config.toml
tie_word_embeddings = false
init_std_o = 0.0
optimizer = "muon_variant"
learning_rate = 0.00468
lr_head = 0.00558
dataset = "wikipedia_en"
MLP neurons of a small language model. Each row is named by its layer, matrix (up: input weights; down: output weights) and neuron, and shows model dimensions 0-159. Each number is 128 + 32 x the weight over its row's rms, rounded and kept within 0 to 255. Numbers have three digits each.
After each neuron's rows, "fires on" lists the tokens most often at its 100 highest values on Wikipedia text that the model never trained on. A number after a token or word is its count.

L6.up340:142195095089173145132120102126154120155117097071093171137178136174109199124096097146142131154145140124141121136113130095129189141080125117103175117163134164102100186123169147175100120147099072172121146175098095189076097188143166180095113124068131137141102105084082113083156128159157131111048130098136096115116128085097093127136150089142146104130176044152139136051101160132139075042147181097144112153124103107122130146155102109192128138175108175145159121111112118150100155125123111
L6.down340:086125149135134170099167122136107135147149152174115144173149138188074081151092117141104146151103131192117168152117166142125122150147172131142178135099142095112152146156171136142093103164127179102142180130136197123052157188154165139130120093119071189141166151137172115134118150154109155139057149075041195065152129130110196057122159105135136117162140115138104120095158173101082137183143102094129118151088146123152104101163108178163114146172120084166100158109102080131085139179115128
fires on: "." 31, "ber" 22, "bur" 9, "mar" 6, ", " 6

L2.up449:155141087149165146141056132079098098087096091179119135114058147094146126182053158117088128157125171163104129071155143109156131188079104131157200127039120160176130070123160100113131124118104120145125127104175109108126069122112111140075183130152110110121170166093130096113133156144127158068107142167164112045089109112160061128124126203146124107114135167150170109138138127138118130147112144045182117134088137101122184147080093094155159118116113136115153145156119107111128107165154131
L2.down449:112120141185094142194087138167087100155117092111060130150180111144170140146148184081170137135115127180132196152167118089063149155100130162103152138155141131109168139157155148104096173095127146069119104121133113156144130108076130173198140148076088093131128114138160155074082132123117149168127064112121145208115065131139111165121116062112086144120146154143172099092132144148173102170173113151135164105046137142136154110122068102156099170174148129091123122157168128148130119112200124
fires on: "sch" 22, "coll" 16, "Se" 11, "ev" 9, "Mich" 8, "oll" 8

L4.up22:141135090096138167072123175110120128132114097145136107121061116192220157135190165127086104117125166134157119164115131136125149111136190124126127136136079112117132170135138093152091115090103158155117162131108124144101076105142097133061141157167118136110169107131079114147144116106113127139159112183090121134105082068138149148047122145110170095105150133156188214169191119134191131076159157059121111139066110151109117145146119109155095134182127120060133163106128130128078078190076134
L4.down22:107085156139107154140173162152104143081126112136125157193126151057143180195188094178128137093097164145118160106118211113113146160099138087133170187120124157170048129126125163148120129173137126106133138126113171149161099213083117103110085146119114140103164145157070152131179182171115166099115165103136106190110104124140098101128097131131138151127187206110114117117156132076104107103142129109134134185083176156116169118089138131121180117126097156159110132077103083151165091179130096
fires on: "an" 28, "ph" 14, "ron" 13, "20" 5, "u" 4

L6.up269:126173081150104162108179095055125084116144122122045152152162152111114182108090160113183129137145144116102136194117096107115146181114126100168212111178112122113071163117156113190097091138100071149151129161097102146111121137094135157137130095112134071175136103101126125088155147184137129125095123147063129089157160138143138118105159088126116108132135082107156129075137164158120036096205149059166152126110091094139156127109133117106148176139093159091163058096140087122124148123158122
L6.down269:164126120154132177153129127153107109107138151136151135122099155111099095152145065099135175172146126192096063185106180144129102176096114168154137086131141112078088120190130122106154084158113156151123143157106162166108175121129181162189161133100117127150127110084127180179180145085110169162063093139101166076130071186109172037122186146137134143142106131141095073063154138164120123159140121099125113117139157140135043197133143144136133143112169125122125136160133100071081145113096113
fires on: "did" 24, "ass" 11, "due " 9, "pl" 9, "ch" 8, "f" 8

L8.up589:134086085128151158210164196144110112150162145107176123143142167129105089135124157118099115181139124125143115171162113120131103132116104201128171198125125191195105112169109148045140141138069161073160135113097125069124145139140144123131133102121100146098155112159128153115173157152156162163103161150101112090092066093154177094074101129109140141104131126129109148088170090152142128153117112104180112115133171028165125220096133104132140142130177094136119114156143127095156195111079125
L8.down589:151140117073096158177097103142155095137062136136122164154122117132133155126129125116161087117106135109153167151077137086109077098162205121136138097125186128147107121155029130083187108165175118116132147155095152128102111157134163107143182106090179122151096073091081059148075157136138188104116192168081097138128180155107076134123137113147125103123093124081125120103055120148157123175141121127158159108119119140163163126116103101081121181113171136130089119124086149164151120081110225
fires on: "/ " 24, "| " 18, "at" 12, "od" 9, ") " 9, "I" 4

L2.up264:153164183081109161142112107072146082065109172096191137130052149154089138145149107150111133124096174124118128128169045106070061105064118091181165108111141145163150130139236071175087124074130098115156133147108152146123108123105133109137148152131093113106140187119126117144142179167138128122075138168130108167152078170125169103110088102099151120121144170103137146080166130117164144093171132114159105097097154128135133097129081079155074169162112146134126099155156161126193135141158114
L2.down264:094156110167150090129125122134077170171150173152095082128128150148149050129147149155139142134104110163103117147098118069191121148169088156094123124146115071129201096107135117088139149079145088132106071134128045140163087111131121098134100166091137113150126123064088153122070145158134112161153141138049127214193111119136110074140105048160095143101090156174131114137142112203146131148165097153115113126127107154132110111132134159134133092064120117141202125150086078127097169116135098
fires on: "Se" 27, "g" 22, "Mich" 13, "sk" 13, "ber" 5, "km" 5

L4.up262:119101176102137143141114171127109145101097151076185146109167109097106160168125136148097086087167131104119099126144099149164155122127196161088124155128114096078098120104158089182117173139098078156143130101127103095089122120109106137108135148107115116079166128144122107168115104146129127119070117152117124097126077076114151176174089211201200122071107150193044132108117156110139189124089107062160118152161096115141090158132161090171172144170108165168149114121057183135128136159152106
L4.down262:131130127127116133070176142097117159170126108112120126119125121163122111162072085167109094114084161072076149153111151145125121179135097117146145153124102066168129076107125099145126147052086063185144177210059171100163129185133147151139080142082138119092130170149125154132169126142100124063123090174178088140110173144119149070122154162142117112112145087207086113137124122158116132196159122164170084181165130146064142138120118105136114106088171176151127084170124120118124151129149090
fires on: "191" 44, "), " 13, ", " 10, "190" 8, "201" 6, "known " 5

L4.up433:109114138124152180150158108158156150092143088124132104117125108123227176146136173094085118057074137080153095095196091172170133084128181148084140110152132146072139111133160112121124124122092148153145121190042102077117102108142080134156157111160101184154200119062076116120111115142177174136106104112115130064099134139121162160157125136114139160076164133175144138106118145115133089149119190161128137133140104173124140159098117165173134166170144174137142148163152159139121078091171178
L4.down433:150089101126116118082160101106133066107074087124107196188118150079179168157120093220169141128085150095126092082119200126128121150121102140170149126115095156148122112092123155145149140175164115126133129108075163114167145126104136059073073149080145102105132143112095103114145136101131099086158197115123060102096141171118081160148125114117120103166116145131065146091104126054125169085110120137053148193173197097098140138129103145169138119116126123179122154121138084131137128144158149
fires on: "me" 38, "," 26, "Or" 24, "are" 6

L2.up606:144122100116142200118137120135114141144146149066162133124043111119102188091117130145175102108115151100100111091172061114143127131150127113142148149192152121145110166087133129150112125135107137133127155144155093130184130155137102138149165232164095123174134192157136150169166140136158151134115105102172123120065087136086139131140117147126159111084055215144163130155181143160166162153153117132153080094183096128143169112104044097138087154131140106105141081160085089054165115138162119
L2.down606:141157154154140102172128078151094126158095112150102163132187099115107040183148186100142100123134105130073113103118062117151144162143114119078139112174088069157177099046143153153156219111107124119137155139119065102154126118113086120110120180079140067095147100081088142169079162174133087166140135123092142138146141118149135092099094084141075136066081138145171094148179109130124135075147123127090111141170116181100152081091090125148137118099106148104106161144156138166097112131166107
fires on: "we" 24, "ug" 21, "bec" 18, "wi" 16, "ti" 7, "stri" 4

L4.up263:139138136117137155123120151108193107138134132208128056055157092166234124125157172113117114089122130105183131144109092189134150076136198172179119122128116125048079100119162114152160156146095106093071131153106100140112130125125100072126145114145070197126131113117186146154085147117153131112125088104111138108111109116180147146135126157155118191110116087175122109137141133095155089161117165106190125120137078137106110132118139110158102149156103171176153097142132213086075139163137141
L4.down263:128124182048132129153196131135095066048149104123074195170098182115123164144139126169166155125118152131072065113099178123117090156119127115195127126107085138183157093077108188148125127124116094153152142076091084089159135126119140101065126179109108144084139119109101196123153126172116157112113153128111149182085155188122169135148148113103173158127165165143104099103107102112115127132140118116129153125151152124098169168140112137187170105094155096166187104127163071083147080141131129
fires on: "me" 37, "," 27, "loc" 20, "ter" 4

L8.up580:126103151147133133198122159163132151137153167079177135144200127159138099153154129044081121178106134081119125141137100122136149152134091163141140122132117129158114127191115041141125117162108110158171140115113111096100159158091119113097173167201071104127139134148089141141129183138075154169070161125083088104129066129124106124124095196104072133104162095096109138119186110188126137088135107129150120142150089050149082174119170056121066144133123118134121142137158110122177167106161174
L8.down580:157113090061188164145116103199164075143124134112087145160139159100093202123108172089122151140094138178152154150113112136137118113098167113069090147121138098130079121137055150131168109147166158119123195161141130125112116113118121072124170099087163174116108141108135056124037132122169201120145128157111174127111170163087089127125108132201141128153094126109118124118108139174124142169154107112138141074105112107172151078111103104123095078129138107140044101099163115158118166088160181
fires on: "| " 17, ") " 16, "on " 13, "/ " 11, "child" 9, ": " 6

L10.up560:113165145099189095099094097114080098148151115113144137112176122169158143123118117163144187151140104107134165098105151096151133078126189195090122132135133190117099153138016140101135112072076110096106155120095099093138104152106210194114125179133169101204094110155112117098095141115146112147163145194182161175154115105165162065152191156107153181116127148154130120132109134130156111093130123112147119126103142151168147124113155198160117154100159091189112094101130120134086166156137145
L10.down560:148124137174123128170135135101150071195184200147150160088084051112117085121138043044120098081154144118130086071161131159122140154132138115095100146174120113168166174133206060099127149180137159141116099120148136183117117155142081139149081110167098177172172130108128130136133089095114150149111108082131094098120182114114118162139093123143116083131114125066135096179179092104113133071144104134170132127121087108135129127184103111131178156132157152088138147095082145108170116140107094
fires on: "y" 33, "t" 15, "ant" 7, "e" 5

L10.up47:142140093210126155113159100092146102126089144062133150170154155104064201133079127174125118149188157108125132160208177135133125083138167143134137133084157086107110123144116119161083132122121066143150004133152132186119125106136144110140107125167144132100120150112114190123173115190141134070217165093118130126133105147131161131105168139117119099139096081124118122179117161129096121119104128113150152143151073087123110157174085130168180127170095111088081077171117125098131092121121129
L10.down47:157143156078171105123127120100106127161117114133108111117073090119184108099124193092126198155120114174137111145063116156143113094108145107123115130159107149108135139132162144125173104152148208124101162171166074115142120135128160131109092123154098099153142153139092087106108048115146057133103128137100100124095144149106108098131182119125113118136105158102148116134155145134080130154194161153135150115062154147113161127070141133105102003134113137192192159124105127108137129069121013
fires on: "pre" 20, "qu" 17, "if" 7, "af" 6

L6.up606:103200090170170127096148110121161145199102113107084091166124139129170168134113126138139151146118206177098155150137120109078143085110147136098159127137073134104125147122176143120130158187132117108145159219108126178050212157128128110151136141108163134144163108109097133159129118145179144171104132110195136083150137161170175141127153172133117107144198143129114128079123140124100129027129148099140062145091092126115140131181133175174104112161126113141182114064111119114175141139099120
L6.down606:129163082111090171124172126116176117173117094178098143151094145148152078130145158196091138145075161142149115144130119095173098158124169100121155160141149108110218140126131121145134074179157204125186197152093121179075128135148144114149099156139112109120099114133150153105146139171152118203095181106119125096131115118169159128082192147123160124110151110173165135119107173130119110165149128090185095127172195125118179141125148130158089181087152119163112150131099057152096207125162152
fires on: "." 34, ", " 14, "N" 13, "n" 9, "sk" 4

L2.up503:121131176163167116205149102108101146107181148136174163076045132194180142153089096193153160086116178061111141126133120139167106091110096103104133135125116096130147109130185119145115127142119056128117150098110091120144140113082151147122150158156149144127142190178057099151139111137126154128110092135096121105151150140098119093167144165181119147165125173055092097172198090165114153148097100115110214096121119139124086095131153122143075124158117087120109104168178099113161117135187116
L2.down503:120143075167147128112070104103126134150120106133114078077117171141064152126135128126123087083134162135129192139124098162147128174164154138118095140121115095160172101108115086101130122077109164132111189150100117153103113168166136111115117164126123083183126163135181166098080134194100033147096046179149101133163138094111077071140169112117119099094106183158142069138136120134163138088096140113138138128136096096124104088122148120079168039122119152105152151135129125100193097207085106
fires on: "ad" 52, "ab" 26, "a" 18

L2.up604:128111177153116101145145107139128121151130133141155120132167158147199139096132133129144141134091126088131124157096115117165128084115152129095076099157122125097131163103099144229174126153147153160149127076107137133117138150119138163133104092139151195164079099107087126112178107091137161215126140087112114213149164167138155134151167094120133136120178079158059107172145100140098106145121179197076214161153159117169085134132172087165102148080119184153101121076105182127190101133102124
L2.down604:140101095086154121107092135154136183123086164122184098120123084132131131131105074125087165143123110148172054133109137172180102115142082121108088130135116096114106136107164112094142138136173109194113137163137139162122130154165132130056138097109082129108097183123103160166168139162116111065096113134156111119172192107137130094189191132065118129075136136126068163094133042158132145074088114110214126123096113168119097142155153106105169066098136093180106160097108060139123135144097165
fires on: "inter" 46, "ul" 17, "mil" 16, "ik" 6, "hold" 4

L8.up198:150157171117146130168119122132109121155164159209121138129210136205122141099197105084158119134110118094126133130115085108122132104113140093128105082107140124159099138094098169126133148126076094173171114192105144147134048122128155108126060103111080098083117127091196132154156160150187125099119123084102088092117069041102088138136117195143084131138112110086131106152095120134132159145122136129099058090090176137132195116108072092146147131090112145166132121130141084158078134112150181
L8.down198:073144089178092166125143154073160169132118184116169102057117083115115104127160126149100108135142166112164133157212138099104073136139141193097118152108135091112163155168140137127180107116115162138143129194126197081140144065121078175155157162130072138139077137125138120101106074117136136112121169093163108109109142117096113183070134127132094135130100171164097123069147078178132100104088083117083161125102118099117108124134102081117138155100184093101120128099124058090146105169125204
fires on: "n" 13, "l" 12, "w" 11, "p" 9, "u" 8, "v" 5

L2.up262:169083170141129162169174088090100127111129157114197106088070109164136155111176140165140148125104140075108113102105089141145104080111090118118135150121156142135118156126108128185076169116137081126136138080067063114116144105111136129135130156108139188132188212129061132184156161155149132146103078115140139083145179178105152122207105159149119131137133163128091080156164113123139132132122179180168146127129114125133052100129094088178130115097150147105057122178164127089180072119160138
L2.down262:136108075115111100135093079109121176111128115126131053079139137173083092133191093185126139114129118145102154155118076121180132163143116107107100139137131053132145078074127117126109129116124145135140136105110137138099152164124119076099104117142137080114112127123182151139118135150092070088121105162124150074194159101103128075151134090016122115109105159158147058139167080191156142069136112107129084150130067136133170120150157130143162049079130127160153149104056083139143143167082118
fires on: "ti" 48, "bu" 36, "in" 12, "av" 4

L2.up485:098140074198168091127097152188082183150121087161084158084215090103145151120073144079182118120131101170141121154098174142145129135118190164116143122109110096127122109112160115125150114176103090118111142140109144136180128150128109104076068098121132128083168117131125146152184125086120133067079093142133156112061177080146092122126144193203143130133156129097200101152133133095110098146148086111107092124137156112087108074104150118072154111110107097116089093089149078178094160139119115
L2.down485:179111131084144155159212128093148101127111104195200115158113152156080176145118120167102097077174144076103146128149120149126153132107180119161157061109123134127126139093114098093104117129142123127134145155078115116100140165122128138099117073160149109132128150154205090131121065109138096192122091177142136075075102087121121130095085174112081104153101101081116104130118149081088128114090179098123163160111183177082129117093178105149091100170146101103071184112126140123131078184118185
fires on: "on" 88, "om" 4

L2.up305:169143166172117208200086130107115127090138149106122081116080126104144137110142086119107104109090157104162154138180038056105084067093111136175117135133098110156129142124141141178135116121149088127148154131121141126195114125125112105185152178149130081098132174129145142088231134151125112176148083101109086138116145109068135140145149135153144124160147149054162188137133138112139117123161117159130126125123154103110125080133082087112084136199055120088092105127179141157200138136143124
L2.down305:087150102108149107162120108118104165121108121132133118159082139136138087119164092195086118083136149108080099099161146088199184128162072132122101110160122066127165115076094124118118153090146114100161104121141129130131138145172181107094081162125105089190082105100160116143107149133116083126115151120130139096177170082147130141166120080042064163114045135142114123172099126083136189100106145134119122102164125158110103127126116123087162069116133126181181160131071080073099137178087061
fires on: "cl" 54, "ser" 12, "orig" 10, "al" 6

L6.up456:139130109132137182106134153072136116071178131137112162167128200117121173124081153126131140138164108132122132182113078097147127174136197101120144166161135168122116178113119146168140167074113089076110084187073165171129139099147120115129182133128090103158114125147106111096136166143177173101109108155074158112120161147120134135155099129166085061106091076101148171088144109160111065095217173102155167129138124160082124158074099090105173162134096216074109151131135097136121153130136112
L6.down456:099141164137147084172144153124097138157104186135140137147097169078132134173148118130126140193188103119152148214085185138113129131086120178118094091161107168066064111155128139114128105131070144111112114167134173153165169131156171188125144118105141132147116138129110104146159145088125152120108122124104163147170113124170128054172126106189098125138095180126063053070135085181139127126140145114072138161117115137147052208143152106143147132133135105108108070138137164086111132086082180
fires on: "f" 20, "n" 12, "due " 7, "–" 6, "ay" 6, "-" 6

L2.up556:072184114152169157110095122117129139115139109072116141116068091158112162125100114116130115105136165166126135163158118124100099163121107110133183111116137135153138099120174108089110106084130115138144085164195137136175118159083082136121160144160112037196151177191163125141129151164151202074113158174111187128109078125133128097095119129101149148085067167116164114131203112156135152100151073104125116110153114106126187073104143072118055160145155097152172073147132107091101149148179098
L2.down556:084186135154144137124095096124076107167117149108076143102123158068110107160131162103171124120143124154117118100142117103109125160150113141124142067167145113148229107102141151099099165094101108136146116173138051137157123116143109127160140187068106077134123117075080133133080109162140124144116106090056138200108094111193081104112153091178163145105078174169127155123098158152073125160148137126098164109141096140170126082082106117157097109143127154052169111113099192122084065141168125
fires on: "ug" 32, "Se" 24, "Sch" 21, "we" 10, "Mich" 9

L2.up329:085105176178097173184198161157134143099211151103092111136080120121110134091136151167159076141072145133164117096129141147125116154161091175124069131184131116136121101142137167170133155152132119171137152110149161135130129102133134144168146150092121120160140211151163130088183094118160118115174096073099146101207129095115145125143147142098106118104096143081104170138123147065113098132084124170145163078194152123123125113089117105170061113157098144106108076139103039065121123113165141
L2.down329:140132095119133139113064106123131070126064107107102150102186112142078091136118076130088141111150166148096107084137116141182126108135136105164118165169127127129117120114146176069182080124119172164102164088149084130097098116159147162120158181172105098146090138140063086140110122183139093172109112133105106084122148087124149122139192096112152140074090119138087150114095090112156185042096121164155121146124089118145108084162111117049171126124092153151143181138137120183130057205085106
fires on: "ag" 75, "a" 18, "ak" 7

L2.up530:204123098174170210150105101147094171132105086210101131099131144115139151118111144098139194134127129132112138108138151101168158106109070162165145136046130092137155152128108190098148128129127112083119125111089158100130125084137143125110139166172135144137130166112128140094123176174156117194081127128119167082144179132083066127116193190170130107166154174157184153207135132115112072149118123121133153202138139137111102116082153110094189114126091107100074145102125131171136121153077138
L2.down530:111098105154146092159099126095143152166100036143146112162100157152116153143160118109089112130164159102101142118175143121129173148166111126134110108145096088153105134118081132200081197164154153082150166132137213121160170171142141114127117126095111084132138110183213154118154125116123119094113118113170190114110144173085150137147103160038075095173099143098162077160153139105118143100104163078132173120150163126085109139148139126166110073170162091163103126129172076067127165166095126
fires on: "om" 28, "coll" 16, "fr" 15, "jec" 11, "trans" 10, "pr" 9

L2.up463:184120158130173150146118160127101122143124094109165090102174083136183166119177110079147124140111123155125146185146062113148089108091182132199149140126147134126161144117139120134103165142113029090126113113059137116164146129135134112143126123111170154104165137127107171145208168113112130194114097148113165096140126091115096140152132163198113084099114190072190126111133161118127140136141148145142095082144189063108046104112132129117152137118055161134054087120144118142115072166130113
L2.down463:150137066108151113115127097105103127149163169111130057105078129159100103126131079241121134090172142116083133101139090056144205152177099096122120095139143140110127175104078089145118088089123118129154064143128129099154127168175100106100090119201141126171073129134138133135153071103111074144136167149068145063144159053110122105096141142084142120133097115147105134156111108145107136082153112138110097107127143171133087112101157124089142059095098178130112172083081131129128144170125080
fires on: "pl" 49, "om" 38, "urr" 9

L4.up369:111173070132123163082083101159158100120138139122122160158070114148175095140137142102115175150135154179141107206124160113097109103151122104160067210102109133172188101129104135081110143068129125105130149121143174158091119115131111137094127123112164128149091123062137118141105149100098095162191153162063127172116110146158146118127086112069129061145159106092152149106119078208144093103169069194065133166092085156132129160123145078161156143135172139096148161132173116142115181098104135
L4.down369:163124100174136169145126123169142136097126159159086132128137147111097120126198157168158142071160123214168130116144131089139147091099108141071138160178095181102067179116118174093147113198173144098059102064178142214131140124098135125151110132107121110117159129100070122150164142103125142156124137064169153153100067107186051159117047111130144139152161138119168136085146119129107112093079121114121143150116154121147100107146141155077191163110120093134159153123148129158171173134103127
fires on: "rec" 29, "col" 22, "he" 12, "occ" 10, "kn" 10, "|---|---|---|---" 8

L8.up458:145093150162108123161130097093103166126156107058120147148148123207094121149123122117157162148120124125092120140116121100103092132159128095148075138136105083145195140139124001137130171153159110118114247149132133124142089148110169125149109158109093117080133089114177137178152156080095137134111158063116177105147116060103079154147152136149123069108106099111114104128129151148088140162166109094107118086156164157121178186152128087111111134099121160129129155195137093095059173127094145
L8.down458:073184101131135098130187111125128114136127127116130178099120156102120157133137129139102128141133168077121165123162110130108131156112127124102109124142130110123139183134129101148116105083165183156152159138114125064084188031110044138144160109107078184109103126105147153064032071145149170133139100071148193118096119093102126151090089125112145158140137174174163123149180076135133124094096173159084122091087156130110113078141085087128163192108136119152149168105150149126132104166111210
fires on: "prof" 20, "w" 12, "for" 9, "gr" 8, "We" 6, "v" 5

L2.up72:162109199164119172206176143108110103044164141117127106113077106122159171122132070160130118102089144131090137117139076122113077113124085131143112133191147116141135136131163128170110151112133030109151192030078141120137118116126159129175140187093116139105123206180124130119229128110114127154140061107152144084158144094101122127115121149140133134173094176064146136120173147134135127095140155113136111104155160135118104090138099079184097112147097142130114109125123079126133115123179144
L2.down72:130144107090128111122120089113066111166096148103092076117151131197124114100132091173108140086160189111121136102108097101155161144151109131138137146157130111104181145069109117123166097095117160133130098104148103141103108123169165150124133138140091074191080159115074127100083105124120067134138125148058110096197133075128118107135166061111113147126066136172109130186113120112136196080119095160149131134081106100144102089122142146070174068099073151137178179136110121179142101188056085
fires on: "a" 57, "av" 16, "bu" 14

L4.up50:133137099055128141049085142111145104168113114146142121157169149173174138133163107155113157072114164127111117138097118113116159110142114085176161137121145137134182076122127155181154119105142148088118067145160114171149097083121129131100169085150078112102120095142138177131110033114081172063091121071155166082079137100129162170127134173053116094137155196124167129114142077115157138105163136133114126119170233142134133136115150136141064113180135156100157155155127115162118149116083163
L4.down50:115106121176166153160094098088116127126190152158151116140137135155143098111166136087107092135119148132098169133082112100148109171163112079130125138137143179102112180187097085129131084148132184139123147140094153126126182159144092144126096134097148160140121081109074104143130128160157148097184173118165115107144136093031138119149149151147084154132067206084132089166088179154126196096133175121116122151182135105186142097073138053105142192128129163125152191129085064132148171168133128
fires on: "x" 25, "ax" 11, "fic" 9, "as" 7, "ell" 7, "min" 6

L4.up167:110116098084143203093109160121130103143101137168159129147118095191225134160166134128101100092129125113127115176081104183112170085125185136116134166120139139129131109096176149175075150072094120151109144129061123123072088091116098094146125104171152112137178130140121119189069100158135113106103141135113163094059106105083186137079110157105153131100147142117102146101118103125125122096167148140137068164140143170104137177111125127183116166191114188132197148180178132161106100165083136
L4.down167:137115117125163139089169138164122123086167130143099179141066183117187097154091048173110139082093147133121097096119193143094142139095101086143159204183099148164130138106115127157145076102153109144119090117118130159148138200124145076112114164075133133109138158131107146168159111182103137068135194137131110123099156087155136108151148131094116181118127166152089202077105149146101105127143120124131140176146187114148123052124132112116195103076163167121138151130165058124097132175178107
fires on: "par" 29, "in" 24, "an" 23, "ath" 6, "ron" 4

L4.up632:132087151176126126132210125124148150107138116119116121138175087094071148056141104071161134203096116145100137074160057127121120141117153157140165063125134161159102212137110105085142163113169152172157125137096154084089114166129156113157103177129107116120169150133088071097160136118165115191167102189132058140197132135093089112090140097167127191126154089129164149125129173135127171150155154107146120139133132118108140150120077193072077136120127089151116138085145149113168105096132164
L4.down632:150142156125146126119180149094144108128090097114130131113163048108129123136083121137124193151098115112161075118169142200104160133113187166134120120049146108162155079088219120152110179097124102069126099108155124135058070121110157097126151084158122106161119127127177110124118154080107078151093106162040104144098152127158141114091118116122130094161116161135104111157159090076158128105109091153146167104113123127092110181120104194141060090167130130096098117091104156179086081103149095
fires on: "att" 35, "ur" 23, "cour" 11, "ear" 7, "righ" 5

L2.up400:141083200121147056169164079161119138183120128088126092145132136087154116103149128058141152145162107140120148155169109125131108120122208093145134082172098051135122142118136120178097118167148159079128129155128146123143104151145174126168153068113077117070056147132168127204187113083073146112143109079156102154133153154065105156127083126094144085141101087093116175123189112079141152142139071127092142108126117091127121103146082176154150126111117153078089155139186125146139097139148143
L2.down400:125132105116143096123102104123137136176138119082151077115117089071108095107120206103133116128157113141099093148186154197195110102149147094089129080076106152097141133100161174153150173105150108133121093163199130143086129184138117077101079141170138109072120132109125114144164092192134142147085186173072123135153115194133159049137106118126129140145148116142057153137089151115071101137108146109173128140146084186137094051132111159100162137121114102172117167154080100116138115149108187
fires on: "(" 67, "commun" 8, "ew" 7, "ement" 4

L2.up259:190093133145137130120176134085113096166093097140127123104075127101125104134124154163116137104168125166088075116122192126100139123094153124124163123064105098090125133121129125107086120147107101135123140095111174112137114198097146138105169115126137192145164130122083142198144178124104157072089084100162122119014122154112077123179111152159117128118094088169124074143185106166129155154109170092078180137103052063118116063102103126089116120103179070122121129180160140173127133151153117
L2.down259:186124139115092120156136110141132154170133100143149099174140146102075136118122205120188130151126124177084162175126097201096120170101143130141158114131124107100137129129131133047090164133101143110096144137084125176078147190087084107138115112132118129120154146106193155108124109143133157135158093179141142126154103091138117113103098132145142085116183142162153078104140148193052091167160106125082116062107095161108110096066088181172122174087147132097103130157121121115219095066112181
fires on: "US" 46, "ro" 15, "kn" 14, "fl" 8, "ts" 7

L4.up248:146119121118124115109109183123118115133097078072152123117162100097135142132142132139168144095132151148133124124123108111168115101152073143058188072114197126111172132110149125171142131140142131175110075174133149136168097076087120134109223105118121064079194083114161128117110098140054117109109145089091138063063179102108118164135145164097103109149156165143111104066125110169156110125154118142102098159164239143114112138111128095169156121141151119127110117135145131201169164065092108
L4.down248:123119113176147132133064102052135149152164133130125074131097114157120116051087073084110079133126157094099182118109094063134080170187138078152104090127134122084143151173090099066148123103057156150130140193129115123153157105126158151131091116106122148165118097135114138152110086149117137086167159130185125081130115094054130056125154177072084102084082142118181127082108165117141168125120111131116164161168062124175102132091123070107138137129141116115112114192118128150154137119163132
fires on: "as" 40, "Sing" 16, "ell" 12, "itt" 8, "ob" 8

L2.up150:153171048102130162079083157065119097102103112121152147195159165142106086193077139107103129133110213238098113151115176121106096194085136117159182127070095139165123107135175119068115099118099106096132091157115146118088134131108101126113166110144112086137110179094146119109108168140105177084121160191080113129107047136159130138105116124100113118082118143149153191080137125118112129123127090102165104103101143139098162112118139113102097133109079112156205099125106119147122122115131138
L2.down150:072115078185121095117105130177113095155139146150060127116131150119180153111090142123125141159099121140101125168138123083096115126128099166104096146168127145145102173167105166117114123129120120066130120155171070124142075095120094149147120152102132132109137143094087127111122126093125127170144112114114103188116111112129140113139106128187144141127110152136129175098086110192176094217183145232078185103128193103155109121123092114138084182185153134060163084120161145111130163083225116
fires on: "Se" 26, "X" 21, "Afr" 17, "E" 12, "Mich" 8, "— " 7

L2.up282:094137110060071202160149172103154084127134126078191090121114158142097158158163085097128139149154133165112110182117114074100097127103084114111138147143134151142189153100157195158159067131145107156124129140110082106174179173141130111139174159165115119208042133163176148117173164129147164169114111074091144131118140144094130144109139122158091151214151132101024157137189116115135132144122130181101169122098147100138158158124119109123114126179156122132136131122123192132140146103135124
L2.down282:100114079191148123125174103149092078110134123116104116165145156120137134149149144148086129157147109186078147133192131135158120162107056161092083109155079086150116112124099134131083152145144113124200118140124160155133112176177152106160139151143141067166047136124149113182106128116149122090160159096107133112161093081186137164174146081074096112094068145117146105137091109203072193137112126156136154076159084102132083098156129133128149134202111087180104113107108124099139163099133192
fires on: "al" 28, "Is" 21, "thr" 16, "iss" 13, "cl" 10, "ath" 4

L6.up376:100108096136102100106134144160164108101111161118120132114085116095207145137087145139151096157143196113137120111074175126139139085070162113188105064243146115098094131107110083162072112102137087150119112123163134110164082089122108129097124068075159193108114119097129110113120157166116122146157075108120135138154129092132137120134094107104088179166054110091157158160117090128189106101062149141156119123092158201130195166097117162127131140146081161144149154121138134136182126177112111
L6.down376:108129091099126196101110176091117106102120071119144138073104086121110066127124036084157151121092152175166124146076165150161141132114108087149133142114123108070068079102159138134113141091097156163145172102154131143145188133092143097108143133129117139168135072047122115095118141153127196083106131145149111083083164139129143116103188117149138145125077053087116102123136089112109132140096120102135155146111106125176102093127115111112216112094130172075131114079144129080197107157084087
fires on: "ir" 27, "re" 8, "N" 7, "anc" 5, "J" 5

L4.up126:141093131139098150098101162076063095070174119141152133081118081131072155106151136092178133252131129103125143136128114126108160119066136111124141181137087188163121171086084170133123150056178125163135140123124106119115088160072130102163129135153114122113115183160099047141120190128123046111164102131114068168128109099135126140069094154143122170105103143117164148154173067107155170127157073123122104131100129162121163117171133109135075121117132103098126165116147124178127114140121159
L4.down126:148169148157169138148121149145114140153117134167155091113163082137121146119129073098165153102116156154147139167144126182104170172135122141101143180173138142191155076078168163104052168117120135099096075136170114102100109137165158127175146099125047127216112128147108104154198164135122102077106132173059099106153137082166128073180135125183175124161140206135150090145144148130122165122139171140167122099133104146121092160080105152070075116142174112087147094099075111122131131118102111
fires on: "att" 45, "t" 22, "ant" 19, "rit" 12